config.toml
rope_fraction = 1.0
weight_decay = 0.26
train_tokens = 968800000
MLP neurons of a small language model. Each row is named by its layer, matrix (down: output weights) and neuron, and shows model dimensions 192-383. Each number is 500 + 25 x the weight over its row's rms, rounded and kept within 0 to 999. Numbers have three digits each.
A block is one neuron, or neurons of one layer that tend to fire together. After each block is what it responds to, as a language model described it from the Wikipedia text at the highest values.

L4.down166:461506507501548504503493508490513501504483481499513517489505514518516499500500525490496521520517513492507490524500498492536494479513490488518506481497497535494488476486504522482622529504495488482492499485499547508485491510510478490505461486494522490508500510532519510494515492486508502506486484483492553520504501493503514497495477489507501493495507486476512518487486472484570519481594504503504502496510511482501513504508499518486533227501495505517471504498474477509496481280514503515483490473509496517510503477478501513489491494514516506493515500501484507520503500499505511502
L4.down175:492521490535515495510497517509478503495490496519493491486516488523521504514486492495486509507509494498515493504475501505527479506494493512513502508495516509503489491490499476487637510512482501510482477488503504496498495517504503479468462488496521506497494507503496493494524483497495507518511506499483582478513502514499502523505510503502493483495497453487498507494507510499568523495535497497503497506507511486484498488505496506494520229486492493501491514517496493489505513242518511487501495507503491499512504492484512488502484469513524488514473495503496518507502499477503500498
L4.down287:503485498517518511504508492500493515485488487510506502504508499499504494508498490485491509513516501493500484518497485516551484495501489506507501511507519491504483500495488486506636519505481500498512490493504512492516505502519483496493462497492522483506496514509497511499515490502503497504516501480503556485519499495512479517512498489482494513497492455495513502488490502497560523492582505505525498503494508489480501491510492513497528207498494493512494499501489485489504517258507484515495487504510489510501496500483510498490477498510512483498500484507520510509498503488500495511
L4.down311:469478484500509479493500505508486488470513480508494512560527494459518524509446518468504508480506513509475455498448510524504543539535499535551491447487534496508449505500478509487545515511487515499527490502521544512466485497521507526498488505480471495477558488515549545493530484463513533508502500482512530527528483501517477529493517494477499521504522476504541489496483479492493544511543498476482453491520512472489494477476487512476520351499519505505508495511493502508526512369499464507521555523506459444489488478481532552565545528469519510454479481496522504523470526492504509491
L4.down535:496498493523508493504499529502490511502484499507494513507532491510503495519493497494488505503507479484511494513509499511543490507508511497516502497494515503492493496500493488485657504511485507511481473490507503496514490506499490495492480492502502501486489513502505497502521479490488507509511504485495569474510493529522495523511517477490491487488486465506507503484522503525585528506574500503512496518507518489510500492513486506484533215496494490514489499492482487491502524245518492487500492501512494502500504490484508490510490488490519501505486498529502509501495493496502501519
L4.down633:461498503471545507508529506511470503513500472508506512495512528459488506519496492478507500493513505488495473545518480523547461471543473472510481501489524507533503486494505491524591513503490487492542498486492496481489497531525462525510475497490518504522486521517492502488521478513516472500538488482494558494507495495503498504510506477524514496481487458484508501464507471486545497501563519509516500508498506494503498500519501500460526291490471493477489492470457504502501515284509497495526473507537486507501508494467482503491492504504499504501518466488510526524512524494503502504
L4.down1232:486491473505520502512484484495496509472484503491503514494520487513506495517500502490489523524517487491518476528502510502543494489496503490510511505500506489497494489501500509516632529507488519496492494497512501496513503513529489504499474485504524488510500507490500504511519477509501519501522491498497577489505512518481501507494500502487505502511462481476526522496503477513541513493575522498503501493518513470485503495497492512503527234489482524492483508514486486491511519252517486485493492491516481505511502509493516483485471484507524502483522497491484520508494507494507494483
L4.down1356:495505500501522516498513524496497508494490499506506484495534501503503501518508509504485520505518509486517497524493510496537479500495486498503498518500513499499483479502492485487642516504480499486501491485511513485507486505514492489497469488491525487506496525508495494508550489504494508504508487496503564483503494511501504520502510475498499496489494470501504490496500492506569506483562513504518494513506514482486496507505487507482513207502502504515503499496479475490487497250494491505492492502504478503494496517485491497508505473490524482503495494507514512498496506484499506500
L4.down1372:499512484513509490496498506501490524498495497510493508501529486529506515521496490501496497511515489497500486512488499501528493488486498498504513503504525499502488484505502488498652487505486513506486485495505518491511500508500503500490476504504513496500489505498481508503528509514495498502490498494504594482509500512506501516508491488499494490503486464484501500489507500507572517500557510503504501517511503484501501509509502502486513210500483499518489499516500490475496515252518492489502489517504494502516492501501510481510489478499520474503504493515504509504497514492490501503
L4.down1452:487503494489524478502534502487471486479481477497517484504511522485493474518514496478493528517515502478483475542501506495517451499505480525532497535532506511503482480492485511462609515506498490500536498449491508504495491506500476513518499512501538530497486507502482504506539495517491502521518499480477550504502495526518510532532491492503493507510500467499488470504495483512557522502520571514526479492513513502497508520531507514487528267474489509463498508510497470487489500311517493494485529513510497499483510483465537529503512499476527518478464496484497538497509509491499495532
L4.down1467:490498462516513486479499499472501508509457514507546493504515515516488465521507531515493516478506520505477484510473530502497486495506520506530506528495521496508532504502506501491599504480498510497500529478517534512508470524523520467512485493521519499526517517516517486513520491515496484533513535474529561500497519531494548486493515504484496492511512455495500520501511482477561557491551538500513458493499541501500514495509491494483482299491481524513454504478470452513506491327533507522500517508516500507525494510527500513446487508500522534465524487507481532511486513477510484478
L4.down1710:489467538480487488492533494503482483513504536518503502492510493513524503529539518497515484500467507470499502484514519534542480510505459474512518518507527498496480449504477483476589486534460524499495479462506471498534484469510469503492467491467512522479520524527511481494496503518501486470485504474522563499514475507499523523507474486490494528502513473507515518486514500491554504483503476498523479515505513455464502506502511522522523364488513477482476538490509461463506507359490457496522515514501514529496469497497498485531532558494488512514490502504521501538493485485529528499
L4.down1852:476490482472536463483479492512476509473512503490489502523505513471477505535461515498475485498513491500519506507513548517530517521484514530508486525504491540541492505492513514480583489514454473490460459492479524502523482525512496497501481491528508512503514504521512490533531507522487500493547497518498485500513460513512486491512499492486463528531512444514541508504487494455544549504559518494515536519502565552477524504493472500448515374504505518489506486505496459531525469393537469489519508503535501487465515459518522493521506516483490457513476494483493502470513478480494493486
L4.down2003:451486508541537508520510470539461482554485520514511528466510508514502510466535504463513467468516541533468477467472516514487501485505534539511465477498487524505487465494514516487482561528503478522522475500451467570472510439463554515464482475500484509492508520460455511507496490492490503493504516463489517523505507472490490490493515500489555485463474487502487526504518490488441550482511490475470463483500506533467552517484496513516524553493500492511548512485483496499488508450496510504453530480514484496499488466527472483515496525508475538512484522492546512519474507513463434529
L4.down2106:486473518502549505522479511486450483489495499496536496495508483485496508517516497504525506514514493497511485515514496530520504517507458491501452502493508503490473513499508502493616533495502519505492486500513485484517525533517510491480506489513498499532505498511512483532514498498506524483497477489496593487530489503519501505459502483500499512488480479501492503506501517486530544504555511516527495493494517493473495505492512524497535291500491497497486525506507439511503479305465534503483496497507499510530495516507503489547498495491493512498508483488514512469488495471484489488
L4.down2204:474538489502510516486472552485499475477496452476494485508550487496509510523484508470493513535512496507527457513484495473546486514513492522500491489496503483505490507508506487508606532496475481491514485464520494517515518502519499511500502499493541507528470507510508503521517486464482485508502492480489537490501515490521473479488478483476513518508453510485520506479504494488544474488555524500511501499499504473500516485509499494466538267468512494497511513503508484513518512281511481491491481508550475490512516483474496493514485490511550489469488480497509520491515523501493502522
Mid-token pieces in tables. Word-internal fragments of foreign names and punctuation like an opening parenthesis, a degree sign or a colon, mostly in tables and lists (Tav-ar-es, Decision (split), 6:40).

L5.down1003:521463549507483510458493424474455512507489470491498504508492496530482502504514521515490473470532513447488513511509518522553528474487517510542504491498476481508497538491509495478620499482482524499481477486485483512502532478494496535492477496526518487520467487548490463505462492514516495508471495501515511526498483498505501536495535484530482492503508499502508496477521506518520482500615523521479508531495473488487506515513530506524512406513505486513468483504505489507483540408494479496519494521478468505505499484523507509468478457505544507507494494456489488438487475497491477509
Coordinate minutes, name fragments. Mainly the minutes number in longitude coordinates (116°22′, 93°10′); also mid-word pieces of names (Mas-j-id, Y-ann-ick) and numbers in table cells.

L4.down15:497503494486496511508474482483509530491486496505474506505504489526505508505502476513482479530500497484494480531521505528544478505478514501509527513514508520513476504489507504506628518512493513491478517476490499477497503507533480514495475503497510485507497521511518495522507508482523525504494483477502547474499537484520503499526496476491521506494480473501514514501518491497574529493581501509503516530512510503486500501525490497501532224500495522522478496494510482514506510281505484485510507496503478511514501493501527501495485483512536504498516472489482504517487487496488498525
L4.down17:468497469488528497501495519478496510502509480484503507495526501516462487483500523520488474478473477478484491496499520499539518517481530486530493481483526501479472490497537468493613488476501516484515511497498468524495477461483501509491434521488509503505497475518527500527542467499484535501515505499516511491489497487531514480504477486530522522459484478499493517492508493486540504486543533504529491527503541486495496517501455523521546312479492472504504486494521467525496505304491496504496512504493515496483485475492521498513502477477512465548484503458504497520469477476496526521
L4.down34:509505496492508495499518521474503527483490498470487533526513509524481473510517472502487510520506499502497462514514508520560471490514504504508503516512501482519501508501496491507639512522468508504510501481515477482527494511511502490485482514508520502523490512515489515514519489502488499497506509480505561470499509493495511521491484489473490497491457466494524505479498498500553485502561509494502477505494505473463482485505502499477524224501495494510483516484477486467499516288488513499511522504528485495496503491500506482493483485495543490514487489468519517503509499487504523494
L4.down103:492499491514506491493508481503505523479485502505482521504520488507484488506508515507491534512501495493495481522522483500531482481504509498508516500508508497493509484482504486480630505493485516478500477478502488479503487512498508507509484498507504489511487535514490507503518502508497492496498502485495531470505499510499495506501474450512490494491487477501502502501495489490577501498588494507521499506510508502490489494503503506502524197503491509528454492494469482497500511285492496494506508490522495501494495498490504503508483494504514500499480490483501506496491503481508521511
L4.down446:507476501513517480507486494509505529494487512506496504510539497507496501497471515484479512499513505491492496513509510512536490480499486488527513496504527483496498518497509504510651537501488508490511511511514489484509478491516505518511458494500540491494503507507489496501532484528511537490507487492479542494497515506494515507488490480490500492499485489511531530470482488500557482493569478496516492513513532481464512501477497487491524235508468477491481519464490492486521519312507502495502507495494472506496489493476509484496490458507502488515508504480515516518497505497515481497
L4.down481:495487489492497505514497511505487509491474475495486496504508493515485504516506509510483516518507501496483486494519508494551470503489488518510534520484502510516490483497508490473601528509490518498519482499521493496511480501510496507506465511505520507501496526505498513498520500496494503477496499485498549477505496494505473506506499503503515505487495478488499509495494486518573521499571499514512489529509495511511493501530504508507519204513516507488471511507474485506495515300499498495494516500512483506504492484484520501499502483493527494475489489489493516480505503496498510513
L4.down924:460506508495529488515500492494495507495483505495505501495498484514496485489519520505507513515506504512495502519510511520528479497505489505490505518528512509507482489484493485479626524520476492492514488482502513490498506499503508491501475473496554487513496521503517508522510481528490502515512496483493537478493491509512511496495499471509483485486467463488522518502495512501554502475568528506489497516505521479486512507472502507498526200482484506512473522487482475516491510281483482520500502508526483514491500505515503498515494500498522497506478501480512502500500501491514501521
L4.down1329:493483497493499476511501458492495505478480490500524497496533482502495475488502509509491509506521494506503474498504518524530496484507514501515512519502525491494496499501500484514628494492477518493508479498512497494490504522511495495503476498523519523498481503506488500517524507501506493491509491494497540475513509489495500515501508474488510496488470471468499514490498507504564509486551502498524507519506522500510492494491495506489544191496488498483500510491480490492502519276493483490510489524514483500513478507503497487474501493505522506494494494517520505481489501493511496519
L4.down1551:532473529497500493501493514515529471502486505506478488504517476518484488522500492501524528518486505489492492508492496527538477487449494522515493500499536508495502516511539472476615504518523516484535489499509472455538506528505504530497481495478523505502485494493511499515507504523494508519492505471502563487491496508491508531518502492473468513484483486521520505483498518491588479480562505532498482486493517475508494495519479478493516316513513505506479489510495512491547520331500489501488510480496455505483495516499505504515478476527505507522478519471503496502509514497527525514
L4.down1567:496484491503518488513490530499521500493500469495482490483513513500512479525534504494499494504498485492507483525480516520542456512498487513494488514481502497497488500507501477493650490499460521502506491478526518489507518517522511491496449503522523507518491497497503518520521483523490529502504495503468559496495500505502506498506494458468486506494475492486503489492513515504561523492571504498534504492502504469488487513504500499510523224499509501509489508498488482498501488288494487510487520511501475497513500485487521496484489458503508500513478498481502516505504498487517527491
L4.down1756:487503515515511495488496481501493524481490495488497503494501487522491488503503508496481515523513512515503494534497500508548491505499490517520521512514499487492488482506479492487643494510473516496515479494498493495493499505520503493481446507513509500514484493511486516500525495520510511502507499489502526478513491506498496497513498470500499509504484478498509507487505481507571492483568510490508499507510509489474502499508517500494536214501492507505471509516497477493495521269490487481492496508508485496490489491479512512493495489499520492497491492510503502498496491496507491522
L4.down1944:485500516496524492505478514475521533507486486475497502502499500501503527511526504509492501534488493481505474527516501504546485491516499511516520494493487515524480488503488513488621509514498507492502496483507503467511517506501505507492460509497495474515508486509502524518555498510507488498489502479487507520505491481504494510517498472489511499497492506501522522489501501477567517489567528506519485502511498505490501528509502510505537218494504501510488518509491495509497505291487501515483472503535458506515492528481499508491468462495518483474514497475492506504504502490523512512
L4.down1950:491505513511510487508483485500505505496490495499493496491495494510488484498504514485486504509516498484495491501523506499541495510496492510504497528510522485485495497511514505490648525513507523486516496498502495505504493491522482495508459493504512495520515532511517514515509477495509511500505496485506522490502491510505488512500488482483497496510467481496518496469495506492550504491539518507515497508494527500493509495505503489507523221497484496507471512495475469491498521262493492495496498512507484498501493488488520515501502483504521479488486489497499490499493490488525499521
L4.down1980:517495519486491489519515446482532488477509527512508502531517472486520443497497525520486519505510509488508495500489498523531507516480487481497498506517517502486490495491464480486568486483479505461546495499519505478495477477529514481537460486525545498484481510509513498478519480541488496500510490523497535505506475518508492516524477468505482516540510473524499536452532532516564493498520484533481511494488526469504504457460513504475505326492537511485478538498510498492510506352501478514500534507486463518494478508511471504467497514527496541506460497507465526493497479514531516488
L4.down2037:495479512488475489483511503495502496503499523510498518486530492503479524527534522490461500498528531508495458511506521519556465471525509506523504504479517502505496482504508500498575462492476468506483471510510491512494473486484498505486475500489524511487478511503482469513517499509506480479494506488491518511524497495487474519526495466489523490482489494495516524491495492490561502475564534488532501529503504478507490494501520544487518261510506514479477502506477491464479538372529491511505473512479471509501456503487485481479533500502522470507517488513512493510487477497518483498
L4.down2226:507543470503536493508506458469509504465486483518491517506534482515508511486513534456505494515530477522523473515477498503521478544500486532497503488539476503529515477462496541465585526501467485496513536501475489496514469494525471522526523495501501481518508485516461518496559501501494523472499493476482497507507541494468504517514490502448514532490492451561515501514494505485572462511480524515485493496515487462498488497508475470458528376481499489521496499540534509528504495381487486508474493507547489509504497526481471487498504485492518513522523462493485539514489516508481485477
Table cells and name fragments. Mid-word pieces of foreign or unusual names, plus table and list items such as Women's, Location, °F and opening parentheses.

L7.down741:459450474518496499485474490524492472477533497487512503479485541535504525500528472487490519508529472497536493530557525541484520537515512499537500445477546505500513515524539527486545403514490482533490521520440501523495508495488522526494489501508522490505506539462519500467485493516520472476518498488460533452527498523514482524504514496469487553486511530509476484515509473525523504493455470537502475516520522498551521479498499498481549516486460574480511495489490496510486483476537495525532456491501504568496521489513482494533540523497468469507503549481517471487478479462501506536
L7.down1494:479442535528509472498485495506448527519521477518512518494493539487517535530483513497486528480462499526485454499518521541513466537522485477469533503468544497517499465483538489481493510502500490520505511486485493508497491464480529502517477526491549464488497485512477522471519509526521465511468505508500496499508508521510459520527469499457524512518503550507488461482471528487528513476587530503500544527493476477522480444484529503520518469515525506486509512470559506498502498453519496487521499497452496516524528515491501572508478497495511510523532483512489471488486471511483471516
L7.down1982:453492521501469493499501534510495454491529456492531478493542475516477481499511498489520528527506513521476505524551501486535467542544488479483462504497522470505458527479484491520496471475528526470536525481497540455504540517461513510476454515508458501485496505513530474488531481503437493492534476462518508471498535505499469485476497468488440517508512518511525479483515503510490544508533457497481536501509521530507523507502470465529466498503487504487495475532527500524497512466462520462532498520519513490534486541515505523473531492523512501510491520460549475475489483507521486516
L7.down2167:474454547517491456508460505495500531488536543513485501513466487488459485514526527517454486489566471519525492506486508569516499506471501517526543490480489482508468514488522526438560502468495541514528520482490471482470495501491499499506475448512539498512480521488495483481496505486527479472483480477477513490494528531513473490507488492486534525486491509522470482503486494487533533528561495523505509508508496468527494477508492532510486424547481498510532473483460524483469517411520548522494488524477526492468492525484475508466497488500511447498493493496534521462496453546490482528
Word-initial "dis" prefix. Fires on the "dis" piece starting negating or separating words (discontinued, disabled, dissatisfied, disperses), more weakly on table cells and prepositions.

L5.down1439:483484482495512505506485486486487511496493496509500526501493467508487500507491492522484498503511501523501499516502503499536467514506515503514532505514512526489478486510488504482632518498464504470522493490498485517489494524496510503484498509521504500505474484513479497534537476487465508491492513518507520477522490507510483511526484493484503483508478475460506507485492493505509536471593498478502517506512509504470510489503497502512521263504506521492488527498494472520504518288518507500508497519519493516504485480512521484475516482514516489509487489486509504478517498497509490525
Mid-entry tokens in lists. Tokens inside entries of tables and lists: mid-name pieces, as in Tavares and Xiaoping, plus an opening "(" after a name and "of" in Date of birth.

L7.down553:504429476459510511443445470485498505536503495519517494512475496541595468502506514522493534512511497549474442489497512522509475478485517514496493531478516500451499513535540476479506461487470477495494514512422513527522483501456482522480508546464472478487519510469535501476518490527530492494472502539509508474530461551506505530508466485542499535537503516491525477487468493496512498482513489519464505532461470467527492484499513487535489458490493494502497515509518479504544465460511506512540495515437500542490501493506505488502498477472466536474477476491522492455506538473516481464
L7.down637:507476476505509497493469503517488514463497505495508491452525506480523471513513471446540510541515537522492500532501483486517520450525535486482499475492488461486486489534512509505538514458516500528488495569499500503487534517520459489479526528474445484490542510540568449470521533454516478490529480510517496481517502490504511463535481478491514506521474492491530512498481488486471520494472503449503529496469481480509504515468464517495516493511475548507507478528519507506502470556464501488491485495456491541555568502500461496493502488504494448475486493488541513462467507463521543512
L7.down1336:490520515485501481486468497460481456508525519496453512501516511473477493478476469492468518509450492495507517459483543446496514519508488493473500481468505496545486482509527499458504507494478518478456513494506475487461512476486420469459531511480536510490519496492499482510475508529538483509490515502500475498464473494486501525493493485543534555473526506506536485543484497487525464483610485504530485518494484506531519533475518485504517412471493519453545472470560534527485477442521484490485517486517507496460498532498495541516481513487521494517487521525507471481478490486526480522
L7.down1607:518455511483514455466564472489495541466461499566477513508528480498549513508451459537492489535464471512497538524521534501505530527511480512484523521430516525511499477508502469448561447469496491474493525485517496506555466538473545474500514533484506504485481454496492510471476507470504523488490497498554485470498494518489560477520485449456531521520471457518503531500522474484513528513521512493481488541488508490540483514523518537518531512501529450535495539529473467527522488535525495506517507495520492528489508483484507514480485491476525499497495503503495467499488530472530469498
Possessive apostrophe. Apostrophes (straight or curly) after a noun, forming the possessive 's or the contraction it's, as in the song's, Iraq's, it's, with occasional table separators.

L4.down348:488523488454517501487461524475519494479492511487500507521528505512486478488500512475508501503485463529491494503505541504521514498488495511485485512502506513483487513512497483481617537508453532496516500469529489504499502475534497509511485495525519528507508512523484487511519470528532533499477485510459464471508503494528513477504454460504504504486525459487491539481506495484536526495570498479510491525517531513466515508497470486491524266482485501543481488501499500480520512323491463490495512506515500472485496504532512498519480453487525492506483509496511498512463521488506512525
L4.down427:503505487457517482495496544506521490520486483482510462526541518487502493541535476497530502498496499494526534496488514519541492522515491504501509499512494491535495469498492510463622538492512501482495507480486498489502481500556474526526452470513473512506499496521520519473535501481516490486471482501493475492515463488526497518485472498488508549479505524511513521494486519485559488474562527479503473495512528506491487514499461494474530295484495488540476472497481472493465517362487516474506511503530531519527505505471492499525515482488535478505501477493533488500478516469529511501
L4.down436:503470457504515472528493444483512504519478488458507491509498537513483454533510464492475503511510457501456459488556508533501486470490523489498541481521525507495500502514511518500581569481451556481456493495507466465502520505478467543507477515515514503501505496500535484487508518524519535472503488509486502504498534513511501492483494490521502437501513450487467524482477518524476491532511492522526484555465534528533477485525488544489483372510509498496487505494475503487500556442487479439518483545517529456472506483502514461465479497477492440501454513525511505523465523512482494503
L4.down441:498504495487503481503477454508529523485515497496482490523548497524518500506502498495490490514519488504503486509515498493537484484471496502491492516505500472516498516507516503501567494528473530491507487479518496516497508481536486532528436510496508503514486520510469486484539520518532525491492480525498451494478504515500493516513484460479479496519458506488495518505475515506536514503526500497526545514506517487495487487497489502508509254497501501515472519495515523495497471320462464485513509484485473479487497477505499510482508474494515504512488457480495472507505479488508472536
L4.down486:498513529502494461495497428476531505479503508506541512512523503498521499496524487523517511502519507512496497488536534528538466525478497520483517534536529512510499509488463465518570484527461510480491502490513493504484507499528503515479447501521543512508482488548465499448441501547524514512484482490486486473491471509499489532493481460500481474491503501482479489498501497499560478501568533482503499556502477508473499520550525499498523338511463478495471541484524492470492486350484468466509529540512494486494468488495523504474514456495513477474495494457494474505479513481502503506
L4.down514:503518479481525494520499513535511518506517458450476505486532525506495492563538448504527515506508532535473477488518520520506438484499513511500495505556468473554481483506496535509579501487513524465491469476526513511504489488499475577527444509520497516505480450536522530473542517481528501452520479518494463486488486508508486490500469481516511493457497550491497482522503493515492456511497500505512516503502477525462489483508506451507505440474473521548478544478508511497488457436448489491505460526527515492515476504461482483487517497484520486497468459495467504503508508461516536543
L4.down526:476498473501493523487515479510512548527545493478526476504530469490508477494472497498473464529482516491519491498516512532533512500531508506511512497492509474496503513513500520485571546508495509477490503522496484545494515483515524499513399523537496509470507493518525526504510508529532514494473466533504510517483493545507498511480508484511509482460494526493504492502478491484558527510579515485532474522472523550498526501469511525541505289538489489536471529510464501522485489387479501495505483501504496465523499504496474527427457511491476443508498497505496478498498504456529488533
L4.down566:484545521512487542512493469517558487506509505460493524500525509540465517506485487500464460531468470484489473517520509494535501489476499508529529521520535513500485550533495506526543488517511499529519545469522521516483518500510517480460481501466521493500527496516481501499533473519502494509502496494486480512493545491491468491519521495466503487500497480524511522494460444472559498476519520453499466510471505507506515495496544490470529391523526504505533486509445489537516502392483492536469487497526469478491514481471518498461501471496504481482518501504537489524514504466540458512
L4.down874:465471480465477522502477518528520488474521486482488531481548482534487501530503463519489512522543484508520446551513510477521487446518487478515547483490480511507481544534525525509515465497502505524488532516512514524493455528446487524530479486532501495520524487518518522501556530481470525472463484516465427472529504504493481491500521493505518489495503527473497524506518510466480536518499497469494504477490493491518500472455516540486495420485495483524519466517491494524542450476477482486507491511501550459486517538507503466507504529490489478469484492472481498509499501488525475514
L4.down903:526492494494512506454467484505503494517522507493507498507495508475481480492514472502515509530482494535477523506522480532545457542488522493518491508515479486524532469466466507531518489477464495498543493525497491536495507434451505474513438519479527506515486530516496511477536487529491514462479501537452445470493480458487502534468521465494493504517448549467475487506501520552541497512529493514494493508478558503500460504504511484482475380513472459514541471499478468496499474398477500490530532504528499554494512477481473521506470504532482483559498522499497444505518466529491505548
L4.down1260:522482524518512487495512507494506487472496473487482529508510491474516502512470498469508543478495471466515503511478507478509473495559513479525512480499489481479516494501481483481567510436490460495506512494538522536463520531508500537512525484517527526521527478515498514481532487533474458533528501480483492486485515536504540532487452486520493545550483485485534483502497487492485466538452512491466498478517474496506492486467455508485521494471532516544517475473581494468536510478467490502496505523528496462516526529503537504503451524505529516494472502494482546483467484464520493481
L4.down1496:548514469494484496483494539515500511506519456490499498523479535477482450510514485498471542486507493470484497503488497491519507548507518468547516472478529483505517476516478516539552488497497530511511479531495529497494471463489463467529509523488467492479517507511548489502503481473498504448491543542496470523453461493501472476548552487530507496477494564506467499467476540528506506451435516515530503526468514513557496461519505502518505487481545512480491473543471488445522549508498475477539498465501486504523463498476515514482465521476462516503521517509476464513470514482551503484
L4.down1729:498505530506477512535492508479473552490474489489536481523543497519492518534518515494490472516499518506551493501512484486524496503549490478504501514487491476494493545495461509534583479467482518507492484469510481501521448504460522520533414515523510497518491530516505527491554524514499498501491461503498461510489509498521521522522470486469509538522498538495496473492482510514537497507494547514520500492500494528461526508503537492510492338514484471520485509514508499519521502375459499492499464512500469480521464507484476499464444486510482439495485475510521495510505486500527485530
L4.down1824:463499520520492485516468514482536548521487511495476480516524493491504474545473516520466507467538502514497475503515501533529503476448520511503533481493521471477505496540485517464598470496473539491507503441535498478507498464489494495508465521495503490480498500512543494501518492514517547488498471513499502496459493520491516470491498467499496475527515481501488507507516531537553494512542495480486497506525524494514494474491519488526497297510506502539439515492517471515515481394476509521502489490515491463499516513505528498519479488480468506526463522494468472509495462514519552547
L4.down2054:523510486460509482493495470477506494501511479510512494502512475483516454506538448478478482509508490515455469505490512551536471500493514516506533515465478530533495467490455486467566535530484532500524505477471508510456512487516493510489463516522516518526471516505505507512500449514515509485483494477476505479511481480481478518501483498448489503508480489503505495491534472501548527489506518456517497556501547503495501497529520513489526330501499507504496498488473505502475504317514516493539546523501488518528473514483530483458496506485531477490449494514493540499503521499493458516
L4.down2150:479509480499526460492507463505478545486506509507527489479532513536475506471487511468521544521483562503506515500559497495536474485515532447501498493500456490463537503518486481515497514485514525513518488524512521517459487504468525494518462507513478507500447519524512525530509492568498492478476482539495466482473492492497505516500452505538524488519509501493508518473540517546511537478493492503499492526496522524475529521501509537519480469474444505490502512526472477475490484485458498498499462484470502474540484465442509516485455491497507470485523503496478507512543533476518489500
Mid-word name fragments. Interior word-piece tokens inside mostly foreign proper names in tables and lists (Mil-o-š, Bl-ag-ovesta, V-ad-uz), plus "part" in the phrase "as part of".

L5.down1281:492513492511493504498480496485486496505500502507503497487520495508520487508530507507495483511502508508495488503493501498542498514475507487499517501500498494504491483502494502481661542493488514509539474480508477528487506534472494516518485510515507504519468500511476493496515487518499499493485482513497528494511495501519484516498509467470501510487497462492494524491502496499544492492606491509511492522508514482490518510498514493484506266466488485498487499504499501490498524258517474501496514521519473517513504485492532501500497470500520490507484509483498494484492471503513497508
Words before numeric stats. Words or punctuation just before a number in sports stats, records and tables, such as career-high 41, 18 year old, (aged 21), total of 17, and ( before unanimous in fight records.

L7.down901:480475488478536511502477494490516511444459540536504538497483456469505532489490545517506473517509480537476494499521533515527496523480516468531495501478521513478519505480510488495533455473498452473524507476486521496537493434492495520510497506531487475491502508491503511486512470493540482486511459523477492491495480531496527511525546501576488504515463475467497486487488439481492523477568475534498538533475535448535516461498458501502518494512502554535512517493515528495536482444538489503477490517499521450471520529467459497546503475513500504494495512503513515472507516489530473511
L7.down1307:503504522479492509490531482496539513468478530489513476456462514505462507521492483517540526482529490497491504464505542533509492525510464500543459508476542453479473517503502496493510475500520473526453479518478497469505504497468509491494447529499519537512479532474486510486465482485423470495506522481482474494531531497513453542507489492515502537499500484495481451501512477522469533496495481465521509510521547497499484501510478541482519478508500460514543502486485491520499554455486460503510483554515525503532492469507499508529509503504503520489534528458495494454486514472519503530
L7.down1596:459551484536548514481518519435532513497483528543520460499511480519501537498512484479491491471554485482506537450460510522479500486506480478510506509528479476514523522494504526518504522519469464489517490495478491466487524466480538450503445488524496492475491520496494507457513499504501511477501466505448466516525465504454502497533520500486505522469479495497456484509507459541495529493457460532488535502477484487468527467494482471506457487486497494469490560514476494545503523507487485496464479542509519487499488473511489450488489535518505502479449526458497508511520480549474430486
L7.down2132:508473522531455490481514484458522533491494511548536501481469519515455531542473492489530502447535515485439498463488497519490443470501473470523463489546520449518495481462481467538551491527513491545485484473501510465511513477466478512513469518528519506536499565489486512495498455511511488467448505505504450501541494501498474499523494473510460521494514537501478449451494494526505499505465499467529491483511456511482471449472493489483443518534503439478516483516466508514495534535480469524494497501501511484489467469477524511537509526494461510522485501453541485486528457531460487473
Medal-table dash separators. Fires on the dash after "Silver medal" in sports medal-record tables (Silver medal – second place), plus scattered table separators and mid-word name pieces.